From a checkpoint of a small transformer trained on Wikipedia.
Size: 12 layers, width 192, 3 heads of 64, MLP 768 tanh GELU, vocabulary 8192, 8.47M parameters.
Architecture: rotary positions, no biases in attention or MLP, untied embeddings, attention and MLP in parallel.
Training: a variant of Muon for these matrices, 164M tokens, 4993 steps.
MLP neurons of a small language model. Each row is named by its layer, matrix (up: input weights; down: output weights) and neuron, and shows model dimensions 16-111. Each number is 128 + 24 x the weight over its row's rms, rounded and kept within 0 to 255. Numbers have three digits each.
Before each neuron's rows, "fires in" lists the words (lower case) most often at its 100 highest values on Wikipedia text that the model never trained on; "fires before" lists the tokens most often just after its 100 highest values on Wikipedia text that the model never trained on.

fires in: "place", "history", "track", "notes", "other", "qualification"
fires before: " |", "==", " listing", " in", "\n", " =="
L9.up404:104121129166152100167132127080152168131130120145151110186108136113127112111112106175108105118138133085152081153145077123124155109130085134093112154092137116124093165117075122115134131175112134125154150120136132130112090166127128149115097119144136144111149119195072141124159147137106116124
L9.down404:141115122159160160129145159157122124118147146144139095062119117150150129137160126128146151132115130171095140097141098123093106101137124084116153097143111146153161137149117157162112158108080165157132108099132112142079149090133122107126127141120151134117128092105104093166103135083128100077

fires in: "november", "june", "december", "october", "act", "august"
fires before: " ", ".", ","
L2.up432:135138117113131077101124127118113127125134174134122107138101085147135134126111134156144142157147132124166148143116138122103087131131100161123139167137110120109129089119106126091150135101120187099105141113137132119107121139182137164173134090138096122140169119123125095150134148154124086174
L2.down432:144175114110108097140157112066119098123135135139151122145148107159135131118112131101139124158144156126160136135123160150154136122111112125140141149120121155140166121131125113120132121135122136123116112123120122134094096087130131100127105149116144140119151161133156078101141148115113143117

fires in: "1984", "1983", "1987", "1986", "1982", "1980"
fires before: "0", "7", "4", "3", "9", "6"
L2.up333:139108104119126154116136078165135146144114140100097131137107116151116109086128135148106142115102130131114161153147106105099099138111128132111140203114108131148111159153122110162150143137176125111146142188132110153179125151122105152175156180143099136138136143118163148105111128150120134086
L2.down333:116149149144168174124116147105111130110177127145088144145126129085178077127165140140143158124139145119109108133163131118153160155115134136114116140126132153151130140130137094129146137108129118103144098159122156131107091063113117081126147073135190110122097066142150108134139136140105137167

fires in: "1", "2", "10", "12", "18"
fires before: "–", "0", "2", "4", "7"
L8.up222:120148130186128085103116142132157125141165176114102118093137140134102087143143119141142116131099152139117136098150159124134108118115131145085116121113131143104116131140174070150139114111133192140146175115167146103128109084146122111141085086125110137115141114135129161149116126113122140172
L8.down222:085117151166132103098111136141115118165109140120090145133186112161157139092140120140151139140108138129180086115115129114138101153079131139117143117132132136111098142148131171132168121136106091114133132159098069143137104149124140126150185166134112124111127122121100128151136109105109111146

fires in: "june", "may", "september", "north", "south"
fires before: " ", ","
L2.up66:132143147132161132143165095130124122144130140093119080149153125172137139119132131113121123134146116134177106137100084106116115144120084162133142136136107129139153116134182115116172149136084169138114124106110099108185091154180155082147129115103162101131145140120155050165123122182118075147
L2.down66:116160147147094080154175108103151120146132129102124128132133107174131130118126144121111142135164091170144107095132124142139142136148118122055136115103112142157152153162181100125105145126137130156098102127100134046106135141106110100145141175120150138173133090120153112101130111104111124134

fires in: "2005", "2004", "2003", "2006", "2007", "2008"
fires before: "5", "4", "6", "7", "3"
L9.up717:069130102152118154127114151176122093132119118136103089153122134117128181128154133129097102103155112117170115117137107092137103173119127112102152131102091111169127119114104103164116114104103114142120148090121119128095139099120138169133120115161139126108133095160126135143185174124161126110
L9.down717:166130140112151081113130116111104191127127131127123097129080117129108071082132158096170175163098105110109156142116157174159111092142144132138114099144123129115159124108093139132136153132156135128152091174145142105142134128156142095142148142104132102150128122141141134106098108105140124140

fires in: "2018", "2017", "1986", "2016", "2019", "2015"
fires before: "8", "9", "7", "6", "5"
L9.up741:126100118101083170161135143119164186096111101137120088139109114124135116114134114101112088120138092185110133150165128125131111129121140151134154102130093135130118145107121169130102099132122150131137164152136140103126180113129105147140125120102132143086141120133095106142069139106140137117
L9.down741:106102153084146121110130147149088081094157138131166096127092113133159110163143110099085099114158142156134133126114118114147115145115098104112106112130120107132148145124131146138137131080144106143124156131115152160160120164105127168156140144105135121094154043133106166139130134145160103155

fires in: "november", "december", "august", "june", "july", "january"
fires before: " ", "."
L8.up220:130150112132120127055161161144124116108145125126134112172141083127097133113087147108103124152084106135142099121138155149104136122116106132141116147103114180086145114143131128158122176162115127159121126100146108086117127108142161093126150144127111133098130165171143073111130103160158143144
L8.down220:092108145164110131126114131185126143129132092113168069145096104176151122160102102144121106094137140086147150105170159105134138129137112174170138121138089132149150114124105156113139125121087091124116115131094150132108121116109140130100139156163091112139100182109150085118114160145106112133